python train.py --n_layer=10 --d_model=640 --n_head=20 --n_kv_head=20 --head_dim=32 --d_mlp=2560 --vocab_size=16384 --activation="gelu" --norm="layernorm" --norm_place="pre" --norm_eps=1e-05 --positions="rope" --rope_base=10000.0 --rope_fraction=0.25 --qk_norm=false --attn_scale=0.177 --bias="all" --tie_embeddings=false --parallel_block=true --init="normal" --init_std_qkv=0.0252 --init_std_o=0.0 --init_std_up=0.0252 --init_std_down=0.0 --optimizer="muon_variant" --lr=0.00151 --lr_mult_o=2.0 --lr_mult_down=3.0 --beta1=0.95 --lr_head=0.00517 --grad_clip=0.5 --warmup_steps=200 --schedule="wsd" --decay_fraction=0.805 --decay_shape="pow" --final_lr_fraction=0.0 --batch_tokens=131072 --seq_len=1024 --doc_mask=true --train_tokens=1073000000 --steps=8187 --dataset="wikipedia_en"
MLP neurons of a small language model. Each row is named by its layer, matrix (up: input weights; down: output weights) and neuron, and shows model dimensions 213-425. Each number is 128 + 24 x the weight over its row's rms, rounded and kept within 0 to 255. Numbers have three digits each.
A block is one neuron, or neurons of one layer that tend to fire together. After each block is what it responds to, as a language model described it from the Wikipedia text at the highest values.

L3.up1050:118148141131155062110140116159145172130134135137146099088136134103122115136118115130160124141139086097153133115119109148100143104104153185122094130117122137154146114102137108143135140124177115142119133142139130121157155161180169153124125087176120163127130136125100157153198156126125107110148132126124134110137088128151108130121154169135107125149084123114155107121132153112109138110128136146186094121129116123100123088131123125140091123100202139146125125095136128137140107148142104167171107186094146158168135126159091074121122102117151138142104149118135134157146143097101072145144139162114086136118130090156135132144113151160130106126185113
L3.down1050:132156145108130130105162172113137114157115135163121100133143117122076152159154165086153107138107095126118159158111113121118131108095114169115125152156141107139166155128131134133124148106125137134129132120129142154138136194143114170114120137087105095135167125121103125126104122112142077085155109169146123112147101155134118126107090120123111128122128130072134112143124109187140122147136131093132094111137121115105126109139146158136111086116145151125117137156142104131136091153115080134130122133117156150111116079139152172134163089157122121122109143114114121099117104111121101169160133094126120102166112094170143149082137152131177145114120156
Description: Fronted clause boundary. Last token of a fronted time or conditional phrase before the main clause, e.g. the comma after In 2011, and the words that, years, where.

L6.up291:135123129094157103123108171113099082157142151143129141107143153101107137117117168114134106111152132148122067087156138142145132089116116122069119136124105161155156125113160115146164155119146124129135127083106142132123147176146173159106104153132118118164130136137091138095119097133121098095146118130151142107105118115115151148124096138113152128130137104096126136125108135133090147164147121116104187153143080126103132155090152103117092161138137153106125132169117152127092139147117133157136110131165166101142126127116074131134169150122185099132091121140082113138122120084104146078128163149154097116136143075096101134116128176075149100128132112
L6.down291:137135098115139149137126129127133124055081115160160139147130127121119142123148083162124131146127135139066108126120137106115095163128140159139095120108081126112127129188141127139133126147167139132116107142128151120074093103139151114123179129142114088117207142131083108151135122107136073165100135159121140099119177143077120173131112102117141109113125121118143161111160119140170177097116164113122118105139134118107103149134175146117131121132096117150114129115113143113108101031100146118121095151122114120149125151136147128117105148156110155145133094099122117137126121108150152109099126127140157080142157159152122146117132161112099165121112137
L6.up1538:100139144067161086115143113113112136132079105133148101111133127117130058127125141160138115153151118108166129116122120127075131170138105140104162154124124135106133111135135125144127148119110128121144140125101168116126133134164134151127125098151090098123131136140141141126162127132110121091111124141144144116133135142088090127126125157157087132159146152101138150130166094114089150157121127149126176094106127138140142091144117141141093128082138149116093104181139098145119121092108115143083129122124102152158085118130078127125130125077167144156051137132125130092106114131101124101131177117024106123141186108106124143121121147153139078130096117
L6.down1538:129138131065156112147141174143164146144144124172117122127129089098126089139149167128140139158132158128148130120120085111149123123162110096107125111114101095138136126141140120142115098111144108097130133127103120137131113132150119099108112101071159090103177132169132127150138147137112056102122160160151145134162095093169104177147126106115111141137124180102123102190148104110104140129117123148146139153150110139132097098156118152155107067082136118144118129168139140131170108119115104147099108144133107135117139089138145142109112085149123121126096104121087109137113086136157102113155131119124142144168150096137118108132141073108164097121117123
L6.up1880:144102126123128135132141138140184122094127167164133105115137117094124099148134125136172121150130151159159083081135119106111148114112083106132141157100136157103111114075154156168163129082111140159090098101157131111120135147117159165125136126184117129134163124132123093127104128136115132127111081122171128122121166147135111115107097149099113130152124133123101133127103146096147183150143100084105114149132135130125124124110149102124111121149145088096103113156121162112101103126126145126121148131133087128139148116114093122112110071154138159114068131138123109123121135106115131128169161123108124151117167116157116136121103163148109108128115122
L6.down1880:151129119090135116114100181144130121109095153138120144172112131155138127101160133076122159075117158105076173132091117174109096171185160146077088085144134166146144133148059158170131132163111101132103121134139153124115183138131107153119159113109168126099051154207123143114149151129168119137130125164145117129142137151132168106160139122119107124109135123120086118108111134122163124101106161099138135124126091134119090156104102119136131099112138102176179104143113119156157130114072143144135103122114116110134124129154124095123119145161152179148181132186138118113139101089113094147103135109102099131167169144104119121126137129134124129147113098
L6.up2178:150134165115158140144138111130128107154156154154116135100143170124131095155102151072153116101116120108174139110136109112110130126148100086105101135127172134135167135156128149113144140130108124104118151123128145119117160138137146152152132134135117098113176139130133103155139143122111125179120121100178126151139157138100123116121123138160088142090189164107149126114121082080106133143146119111116140131130115088133124128113114111162139135137154076124079083144073151067111099140126108141112110118123138138111116097099141129142132145138130147178073139122147117080106155147125113121160147094139128126103133138140112117121126115173124124123127102
L6.down2178:129151137134152114109112132154099131097125112127159154118144113183148118139158147104141103148128135159151110168122123107102101094165158147142091151112134168127170149144161116122132119111150135121164137116135155121121147098117165172127128095166127114121143123131125115120159142119098108079124088114110137138119123132157155127110155147133135103136142125157093132127099158116149120099073091097129084124154099124146098136106060110125107102144145107089150102139116155067116119118093118157130123131143115102120091112129112139074147161128126120191116134126125176118109110131128119127147138126100139145192175129139144182091112141139179110147152091
Description: Phrase-final word endings. The last token or word piece closing a time or place phrase, such as 1940s, World War, New Hampshire, that year, just before the sentence continues.

L7.up383:105131087098135131139106110127142104098136165141123142067152115098116156138109127094163118151159139148129121129155137119182108116148123135101136129141116169129125159147101170114082087131128107132138116136130107159107107145104120138133107118146140166149106162151151132116098094115146162127107151146134106119134119125153076091135138110149143103112170128110143128089091128119128139130077126115156149144124133109146086131113122120123094122111154111090122089107146087154120125076134143154130136081090129138122087152148135108149085205140153135089090135142111144131125129148144113126139184128138140106172168123140129169157142154115141113185079109
L7.down383:143132093119134105155111150145128157137107091165109122143118091099160133134124133122101121151138161132121169118095144127129132168127116136150138131157126154113125103128111103138176108120146129147150093167133144101105119121118153168132133116138149112178138145110104083093141102108130059144122146148124155165141171152115100111143124143150050076113087108146110111132092098128149107168078122164120123139123110088135112132124148168141123113117097157120148114125115112101130082176114153100097111135154081136128112091126121142111112150160133107139128157114118162114150121103085086141094121155051120139130098143144203169121108169121136145134171112
L7.up708:186128106089100106140147110141091119135174096140096116140133137126137122135140151169134106153153140151100146104133105136152108115100152145127138119137165129111128102120141167117134117110154136101171158128136106133162156151113106119179131133136158119134126141169123084169150155146141126125110142085143144143132128124158144122145116177200137156137118123122075122129073078114125176134152137117122136134102109101174117124143088177104126131086107123120154152118120115127096164132094104103099107116059140160175164083089126127126105109093126161077134121126149147131139099126113137130173080156105159137173090100118135105118146134115106142142101135
L7.down708:165127123157127146171080129095134110167111092127116132150118137096100124117133140142135125096146171111088136077109127158180134147135179129109111156141124061124093162132113137149119142133113103130089107151081119127129149106176135158099083151153118113150134147097135128150163127098112117152109123138135097144137120053129123098109130146153126164144164121114113110130188164141151107121101143143099107106135110124133124108100189141088124138076108164076103137104144123110131177130150102130134180160133114137111106159118192102120131133111111174144139115158143119106137132122130130126081125160073121137120111147133123184160162088100084131142118100
L7.up1113:119130125128104101134137145137135137135143128146119133113131168141131179176132194102135119128150157130104120121136093136100126102122132123133123164149139150143145161128112148125108103116132092118147072190115095106141107110094116206129120092146067127133096120107140116152165118123147121125118107152139163125130074147115128097147153115137118142102145114127110138094137101137155143154122164091151124154159138150147088110166150105139155142122143133118093144077126178133101113124121112081119111122126117119148126131162104160117116100116127136145168124102066140149113077100145072128104087100100121135151055102141170112143141167151124132139109148
L7.down1113:133126121135146109118144116152086139128110084188134138144125147095110076154093131112147104130138135139143138153114157146126112187139130090105121151098160105151115141109121138100085142142128107165167103115142144107140149079137137172122132118149145151074154120106107084155119094074106106150145139131147081135135157112103133168132141126109149103080103174076104147115148123144053167126132176141109142127115139109135117119152181153148105130118093135144138143122123140106152150138137119142132106127172134123128097115089105151096168128126119080106148103173139123095131082134112104122119145160153131116105140169133170136127156131107112113151123113
L7.up1810:101080087108085136165120125122135072158106114120138124085154107086133132104120165104135110112102150152121165127155093088142143119109128145122088125128110098131157104131097130140105121137183108075155102162118149121156124135111112162128128104142131094156156129083147125128135152129154153137130134132142133123157107133161125101127155108152092156108096129141110130118077131145131124169123132089138108135146129104155125141166109093117093081136120097125118152135119148123127143142113118116128157154098135126143099165145142133112151144135128098118127130125109109140135180117132118071111143144146131125119109162085125151077130154108094143141148129
L7.down1810:138181141144149130097128146125128143142150171140147082154117149149106122107141113096084120143121086092161114123139112125100095121140170117110140100091170114125151177147098124117165115145080131148130151124107120121115145128146126126156148176094121118140178096139153127133071165123091111103108113141136116165100162118142129126119131122124125137089123099131109129128165086171184103131156145138135113137118150099160110121095152122150123174151114133137140134143139130131131105105185097139141176104134144076134164109120096113130138117136101099151104091127123125134135135131146119130124114117124106114166132090183154134136133094167135143098107105
Description: Mid-name tokens before surnames. Final piece of a first or middle name in multi-part personal names, just before the surname, e.g. Hans Christian| Gram, Krzysztof| Penderecki, Sam H.| Freeman.

L6.up434:127121083106116097164130122135114100143130134179100109118136148153113145106130154117139082113091152114070171169126092149136127149143124140124187147154130097113144145143089135122106112129161062146099089112128117118119123165100121129128102130139125121154109154166108171135147116161154148140113137111125129124145093128134106147092128140107138113136135148163087095078101134134078127121109157093124121150135183156117105141135132121148142102136145123154069121155197112152121119147106140118090086109114084120148129122140116124173109125144134108090157183097150147142116123143148155128128129126108151134119100107120093155122139139153135116109083163
L6.down434:100110124067153071119110108156120105142105117104090103157118133122094078153162117134157147155132140184114115118123099157129136147089119177050090159142195140132100103149117152167108116140122115062096084141135096128155114093141129161157107150153139124149117146125133147133146152140122084136144124117134169182135110136115093091123148115129132115117143161136139081117108113115126139157111120146158129140087111164159139165137079148080138169093157125124095157126117085106170139151117105088139130121118099154159129134129105130162109151100129130117159157133104099121154107141173132133078125154127125111155149104147190132125159127090101139130134096
L6.up2144:150118156134136159164124122153122094127119149119139137124151131164148119139085135101162104099127101083141117136102094163184134132141112142143136165119148125092154135148160143136114077112144134095117089132121112147132120119141086191105158093153121108117106136148117135172140137145084119126147130089111110144140069164172110162095141142174119111162134157138134084149138143118103092140086140152150080108113088124158113099129148127131172155155108102146152154097161131135103136141147146095107113127188105131100089102149111136134103147136104122096126117118092150133121099147166101147137160114128167113103126184129119124143137117109143126126157136
L6.down2144:136145115154164189132120132121101089181122140139103134122106163168101158162175100104144138120113131172134125137139120120133122117126161153110125160127165097121113133100075125096105146112119105122137108131144100169123114096112095127130125103183117118163140098158145116134113172123117138136117187136147106136116126097114114126121143096184094094138138121118127131095124158141103141197156127168112124126098160123128116115165097113153139095120157182153150157112066146130120173168145120086157117160109097131149079148140157097137119123118145176150125132122115118127131105121153111107110167139108109096108119150125117131156158073101080138139093082
L6.up2151:177109149138150121183125121136104104155107158123140069111137158178149139114150163105136124139155162133077137147163067121172151156120155146155159162139112098093156097148110153113122128142125125156165078168124136151138126118084120147121122102124171142148112151192119125154113100156131135152113125106123114077132101122147059140107103165156131142167115159109094135105129120122084138130129147101174078130139157178119129159164122152150156137154109102126118111133128132159151109140163145155084108161132087141143128081082136129171085120134138147116162139102111152119149096145143151094118116064115110130138131111147091156123125142121149168105088112
L6.down2151:130140102121139112147083128119119085157128100134120140132135124120079143140190107120108155121154167140115111117112129174115108113133128160139133144127129126121171144127143156121139155130079121114148128126130108137138133080143089152162116138118148118155123117141089138113121109083106089154109143129159106128103147094134154130135102099109144161131146132129121105129126107156143145164132100125128102113113134134120122128129112126119123190147167102090151146135141152096117135136151139103137143096134132125147142153123109120195177132074126167162147132148160120117118143155126132127140150168084164093093106109142157117143137112098110181107146134
L6.up2242:135126128114162138130088076106122074107108099126130068148209133139089155121107160112156105123130130123116118133130096164128161115159147101117137128086150102148117117158114133120142123128077096145138124137137142135124136140140157121156140168153106136100151167151102139165094149121127132089150112081111128140098067113149151117163149136106128151164134153107154104148136170125081093124112130140141191145157187132123110125131093137124109146124111133102155139137136144090105093085148146106118160162110144114112086137162138138191125111122108123136122154145094125142151123153154129137098145111140200146106124154108167199107187118129095139119132155
L6.down2242:158128129110094099107135113108143157164108110157117099152111150121124135126155113138139087126157127126150164101115121120112107167104116096138100120102101138125138142132143106162089155127176121106117137085151090139150150082132149094092075127121140112132127138105142116129143135116130145094121133137134099140102127150118145138127108107117092129128115118112117132133144106092127154131165145148148146131124115142157125112089106145159154114132098162162113109109175116124149149122177103139110137114182103167138143131147115144136138111082108099115114119139135119151141142092108082101165138138153106143123143129115122132117174133160119115160112162
Description: First-name endings. The final piece of a person's first name, just before the surname, in lists, tables and biographies, such as Sheryl, Natalya, Ursula, or whole names like William.

L7.up1914:178087151125146132142156150102126090121117128103098143079066143150127104101148160152119106160130164141086135082164147119141144123144122131127081124106152153099114127138094157106154124113123127115177095145133119125093121118125145119132143127118119154112133102135114130146156139174129093097147118116141121168145126107115110120096094129146108094094090165118117110140141126128155127094113152112170126120134096146139105127163169137110110109106100154130120115115144112090092127125108126182117144089137100114140110141132109122115109164114115134106122151101102117092145151118131147108116098078117106115112060094110141140143166165137124114103116137
L7.down1914:120142110129166117147117111168144118150125119164116112182132163080151131174152152136143169143136112149145116149136106069129132141126128133093100113135156097152096095161139131139112152148116090172123144162139133064133113086103106137138119102129110181131081113149149102099131140154096160113054132121093118098136122183137120135145155158153127153128100159148123109167154143112105118148136123119120163114140154098170119187101110130145140121104125156141135146112104112133188103161130164112127134127133140121120118142094111115141142126129131144110105142162125146168116078156125091132113119179118106157114163166115142107147137134145123161137155119
L7.up1989:145142133109183131128157109110118122105117135154146111105139117150141133095139110140147138139141151128190141124118142144132127151128120135114109171133122123084118128182082136128113157108199144147152148182099142080102165093143134143149109141137132170143117163113121151141098128175137141099118099097187092141165132115075126125140131135161105120115161151110174148116102122100119137100114120071129137095100130104109108127164135135130130117103145107090090112116150092164098103087114131174099119105166094141167088127126135109135173153103171122120091165139116134109105161130095114128096153085124121106168124155127161122124169184178114120114134137
L7.down1989:131137154111170089146140173135147127129108145086154065101132091107155093156120157144161162140145118144150146114130104152171165181132113103086109117181156133119175127141129111105134147093153094139152128089101167152158142125167150130113146136085134117131175156170148135141135106129145085101116127126119146139138080149147084126144114084121159143129089153120082103140130142095132118137104134163148138123107107128109103123155082163130115114080130149155100131158125138132134115149131139128097139149165094155157083057104137161126125095111139098145159110149142118165131083120140119147116075157117111122158100129132152141093116151140105116152136126
L7.up2141:138151151150150117124103160099123111105142104092173154103070159144119113124107141140141100130139141126103169103113163149099172114134126098160078138162143145114139117155143133118094150102117147134144113155094159131113104135126103112135127115123095103106102131144133119149106124158098125109111150128138166120152139135096111161134112091133068134131136151115152145134137106082142152146170144111139095078112156132127085127140122127137115113085115122132124133131144065100104130133139098162140161095103098143145133102161157097116108133120155131134112130169126160144116124166131140158116148102111120115115128135127085123163147146170122117099137141
L7.down2141:158116134107125123119143124135131158170077176088093071115129110105099156144126128111133160111173130150132141126161155108132169143130117058107126170145127100144151121136121094118122159084162100141110094126060119133132157136148154134082139162130133127138160101144131113168179092119108104141132133115101116143126158148149133182122125163128148149124131146093137131157149188137127115116121141117125149132129113108148128171152106121106123081122141109139125147121159138143168135094123131117145130161112134130168152107149104122096106126118119100080139120102128122110130139145130103064140127141131167110103112121115136143089116169108121141118124124
L7.up2352:102167180107126130129156127155099113145121142182118118124085071136168136120120110143141167140148144110172130130113155107116141145169135160096108159123122102059113117154166143140144177125146098116129122097120131152120141139122129116148116126157110120068096141087130129097144163116142118164101165123113162151166122137122141115108107141125121109116116109122132152128149119134157152104118137104144133094112121131165091146162125100093111092106143150140139150143138104134159100154147153116104144154149138133168069111128130082111128146111113108133121105108105107133092119174058108150123142112148110158115111147148175103125118123148135137151109133
L7.down2352:103093098097175110158134118133114148118103124129161094077119135110169135140142158156132081131128094160117113144122093112097101150138089095092104133132143123158105100137033086149153119093111089114158142099124170114149144149102132092098134109119147091140146150128094090118115123118172115101107160161143120113129160113152116133110147123100132165104157119143155149081136109118128112171119122143100166101097162136089167109156168151099100119102134136159139135181160160147123175159139116098119116149149131108133138097100137130152108135136134097105128095136156102153109087118101132120123115149099117128125145125128188147159150148132075122095164083
Description: End of fronted clause. The comma or last word that closes a sentence-initial adverbial or participial phrase, just before the main subject, e.g. "In the same garden," "A Republican,".

L7.up904:164148150124149113158169101180138110161097116093109138067134122113086138128161107129100128161121111071137130090103144112140127096102118083128145126145131172135145139136152117125086120110123114115042132090105123104125146096126135103143123169124129156118147149168160149098120127142130090127153104125127145185116133182157139095122128087126161130137128122100102117162086121105127135120126151126101136101111132154132136177168140136118160145111120142146118121150161081118127123147126146146092126105087144157145140129132142097151166106121097102111113149140129074149105119113148115141174165111120133161121075127137171153162095155097156125122111116
L7.down904:141119141131122123102151126133136092147142098111143141159145130115145116119141092083138104151188125109157131099122184118135117153136142117097155150156118138136163140118153119159125129116113160131119125112092164128120112124155105134113076145141173132104154123133137139157122166157141095152125113149104076199103131119150110117082165085171147093121123106107087141138123120108120155124125116128118155140146138126121135092146129103123180145153162140183118226152113131130117128159132147164085159093154119088100147124137177121142156117077133095096134133150139134101126114087111093129147119115089142151102135143142130143113078122114152151133142104
L7.up1049:142135146132139095120131127190133120123110135125136126157133160151117126103147172100115127123175186149126147090159096097130154090079107103133119168111112137132157122118097125153111165102169139147142130119114129140149158147092097185163132174147117170099132121130128166124115153136104144133148086119138153101134084101141129148046131204094138184136170138143104113111132129157163169151150108110123122155123145119164121099144102111096138114133135135147151119121132111120095113099133137145118120148146124120143138096098162145130151118174146144128168107129104151125133112141121063110132108110132167125120145185153134152127121135138140142097147123
L7.down1049:149128123132132121094112167160133124158105188147113121125106093141143141119117141167157178070068089098136118125122148146163120070156109135163133109129142112124126164155167084123157147087133136127147096133109123146099144130169153092152147099126169117093175111108128122106089118095117161141085138189114130119156128164172152096166099145114146131114115095143109093126141129125094136158155138111131123182142140110109150145126139133147120135170111158118114174127148140115162142142143111120109099104133148089119113073185130138128135147134144135175160133127132133166103126125149150118110123111114134151141128143125148139110099107106138127160104136
L7.up1537:133135139158139102115153115151126141105137143131075108134131162093180122126126119132150116105168121130129141147111109120131119114107101080124102136155104101116140105133158123135135170146086091169087138140127134111115127153120129154122122124120141123136174140115134141133094123125125108113148123125149130106118118124105153129060134103111087147125145098151153107126126123134129088115150127125175124139150095135103127167150116111132128134099162127136105144122184122115155125131135160112162129121140139166134158147175148169137133106112127157131170123128158141122144096084160148129166098099129122146148147133125115128119088187132168141168130151
L7.down1537:107138147119165091162128078101129157142084159120104126158125139146111106116126162147138118141125130135115091142133134138128157164110125174135155159128125150193120167126123092124090105125121129133118146138114093120135131160128128154154139116122114115118092094127093120125178125117099156117110135134103159130188123128124073153136123092120085143149111137087078121122144099135109171139093110118116140132152137137114131108117119126132122155132124141167136103111115127130107105156127141129119122101146128101096151144136147165122127175128083148126136125131104114131124141118174110120133090161069107108129092140096105105116188120144173124110157151
L7.up1864:141094102144143120123135142126098159120147141072119125111095131130100099104154143121151155113145140127146114097143120120146145096084135116137132157150081131113144098141148122149106111106124118155152120123142095140080128149103084155150132134172118084099155103118131094118102145134142133149153127135100118154085174150124126111083166131101187147102154151146152142102132117121148131149104179109091127122124139118143086120158063093111099097131165117140115102144118138151142114146131105158123105112160147108141120125130152185140139176148136102144113123090131155159133139121170104128184136122127143156095124146123178118142128159164132115111119125
L7.down1864:123117172104132129134120156103120137201096142160105092142142148148076139097154122108139125136131118117148108139129128125168114109148114154154102189136106102115128108132157088167102156125137119145096150119127177131143150121211124170113115112147141135103133154135110160141086159114142107099088115176113120135149126140116176098144134164132099140131090139135097124055124153126135154126123113123087115093176119097146115163123094158106094131140100153154070088122151113123117127157105136161127086106113117117144105089137108126115147154169141100136104140139117181104148124110091119106151113159162110127120145110163161120143100119165152103136127117
Description: Subject before verb. Clause subjects just before their verb, often the last piece of a pronoun in quoted speech, e.g. nobody came, Somebody hold, I weep.

L3.up1556:114192127091105110137125120103099124125121101091098138123131128103094117119090139101131112112143184141172138132124129099069139090129111101167154149103132169159157105089160121111149127154154135143157153109082163092109139151159073127111102132127142092151160122100165134122145089122107132163180174123083107131116134163089127168122142081087110142125147090107140105112123115117166140123158133133112177162115150133164149108137140115132126175123100132136127122159112125136143108176124110106174132113123121112158114139108114125133166109157060153132125081178121112129140108168111142108118103158132140093113104156108132105099110110142101118161107134
L3.down1556:111174115133108125152123113104070112100144125112068133120142121139127087133143114110134137186131124139114117160149180094093164087167134116141114138132118099157165134141145125109129137154135156145167159132105143143162131158160103115129141121113091128129134131160169094091156129112135084100136171091159152132100148146095143109126153114089121125140128171136122129132085151082130140113136102135126113147111132126113141105122116132174132135130122096096140146105122064132143111180144119142171146144124153144147112154152152130163139085148119108129104120165105139094133120192124194085132163125125069152106114139097092118097134188101130103139129113
Description: Multiword connective starts. The word "as" opening fixed phrases or clauses (as well as, as a result, as opposed to), plus similar heads like due, order, virtue, form, and year prefix "199".

L6.up51:130107144109153095134166181155098145148119119117132088078155130118120149126156122109161138129123129138110081146160135149146157109137144106112126183139164165085111121147119164118158124123139174118080114140091119122138158168140170148100152053144153072099204152125096137128124100131088135121139106190133171131124063149125131095119153130122117156142132148120126129134185151159175100179090127126144121115111122109128117101118110141118108134135098139090137172113130133115092113118109081174139123156136140075147112152129149095157151138110111122156153134122116139159084129090153089105148139120111099146072105151099136120122104105155158140119140114
L6.down51:150122172145129127094105167159174157129131183099137102076103094116119152088146126129120142152167157134154106095182157078118158103117132079126120132156120100146129139139127125127145179104143110124145098131157149141127159126107097157134116125161103118145088183125120113115136101126138154180119125143112146154129141146136123145121097148115110125128104135139078155180099133168131187153112149125097135116101167126141164116146097103175104133137102083096143115122151103103141096126102152141087167112107131110101129113092127152129114122134146115147096117128146143104142175125117135109154122143158116147102123116097102095134107108112147138172117106
L6.up84:147094097173139110129134139149115156164155120132106125125133159151089134070115151150103169110121147133152117115077174123152148110146126114142103158127131155148096117116136135116143130155157126163109150080094132139101112140110134108120147112128124119146143159135150099138122099173142149101124099131133142109111156150126111094140133122118115134144146142112134090099155171127124116116108104157121161124128135119128140111126166166146137079144124148135172186157086088153104129110129148168098114108134111138144113118116144154103157139117140107115139103174109165099113119082127144136158135128104153128139141157144126096121134116116117118174070103
L6.down84:105172140119188109188125135150152153119123134155155181152083130137112102199152136107126109096152147124094139106102125106118108164133129143138130112148147116110114158147113139111117146106090123125132116106088154132116122102137167154171086107112127119108134160126119137102138091186146116104168151096102129159146120085117154167150170149143155129128103118163093129097116113130136113130153093156126127111133115128110163131094098129100120149134164103128110107140150138110159138145118128135132134152171100153136139134126150153114096107170145122149116138148141095087130116159121160121110185113135119125119128125128107138146065137117049167096125091
L6.up294:191156099150144140143151118172114134108130100139135094098172145151137111095125167133138141151111079122155066160107121117133145119141162110131106166166111105126139088143132128113091105146114120120138146113105131150108167118120129119160110134114105155160149159128133176097131155117148080156115129133126159106119168129126098128102098113145136146117135137121124148144136108147118082150147142117127131118120168118143133137058150100127095144092103101132170140141101092053136155158149099115132181124092126113178117174149133126119102178153162128174115150148114118145114125142151089122156144171146147112170098163154128095108132102104158150111107137
L6.down294:130178131107157136155139125118148155134100103120135100113144120155128109105098116105124062127106130108109142115109076140129122124137136186135103143143129112139113131130114097126112146147139109130124117100131108118126155158110118132139158141078083138131157111140148123150072152103086092185113109112140178095094089096145119166164108119106082136101129155094106121164122152115162095116116170134118112139104166116147107117123135128112114161116115133114132121107127109126139170137137121150139134132144194154145119154170149097091096158159177113153124125148122172147145126101076135137081069148139148102140164186112099082146057133115148124121128153
L6.up895:164122168151132114104085115124115107108142122120138114178118134169121157089130125126155148122202159176132138147157122119138151086149141104173122111142150150141088112073136155148125156154135119093168091103145110109137178116133098137121151100131105145134114161086162132102139125105127123104153090161093128064117108113132100149112137125133095143156125083102136150125153153157126095140062111141130213143131140118118134138103098148146121135103108116150155111144119110155133122139147128135134162146115119143156127128123149153118103115115103141133115117155120084124104190085126098110147129146130124181109153136144148113130130114094108116206116145
L6.down895:145115129109145130128065155105135123094150079144156152146098141151099121115161140100159138116152158116114111091123113109128127092133157179138080108139112153100088133100136172177113142103150100092136098109121115125103085086090106166146142093165107145137128139105114138127120142150152151140105113147111157133111089093105143076124127159176121115166137131099117131160109111098106112153059144136135117094091148117165121140127145181131133139120141124132091139116132129092148159091111121148122164137092111110104173179136140123170128124102153116177140120123155182070183139141142075129120153145125115146147123103125105111139132102099049119123109100
Description: Clause-opening function words. Function words that begin a clause or verb phrase, mainly conjunction "as" (as they cross, as needed), auxiliaries had/have/has, and subject pronouns he/she.

L3.up1185:134126106077139103143157109160128117117124128129132115147125109146112121142121155153135139155139165120162156128139097131114132126123135156179160106152089094167102150150158156150116152166143140128061093120162100122135106129139125167123136130120123121105137113108113147114112129144137138181131136132084124137127130141193077156105165122171160154132110117128094090155129138113117132124091138134123090096112142158084153168147138105090083141075097125160096133119115154116122106141144147139136105089113115174089187134117123076158104170130137133123117131109132115106123075132150078123142124160146130124085123112109138165131098123154136128123092170
L3.down1185:102132115124126144134133101137160087072131143112164085127134124087090128147131127098125136094174138110136115108106129139130085146140092136105124116129098112154140111091130130162111113109126153100161142090105144143106146112121119146082145128151123138097138142104125126100124145080137081091118127137125096175136127144155127084089121142108137117159110090121144135135125146186123105130122083110118122112146064129175079160129080122138116104094133148065163147141164110100122136137095144118125128102117148136152121072143138155115088095143183131143139126143145140136125110112151142104138085156114110127104153115124136138151139114133099117118102128
Description: Given-name word endings. Final pieces of split first names or initials just before a surname in lists, tables and bios, e.g. Martij-n, Lilli-an, T. N. Gill.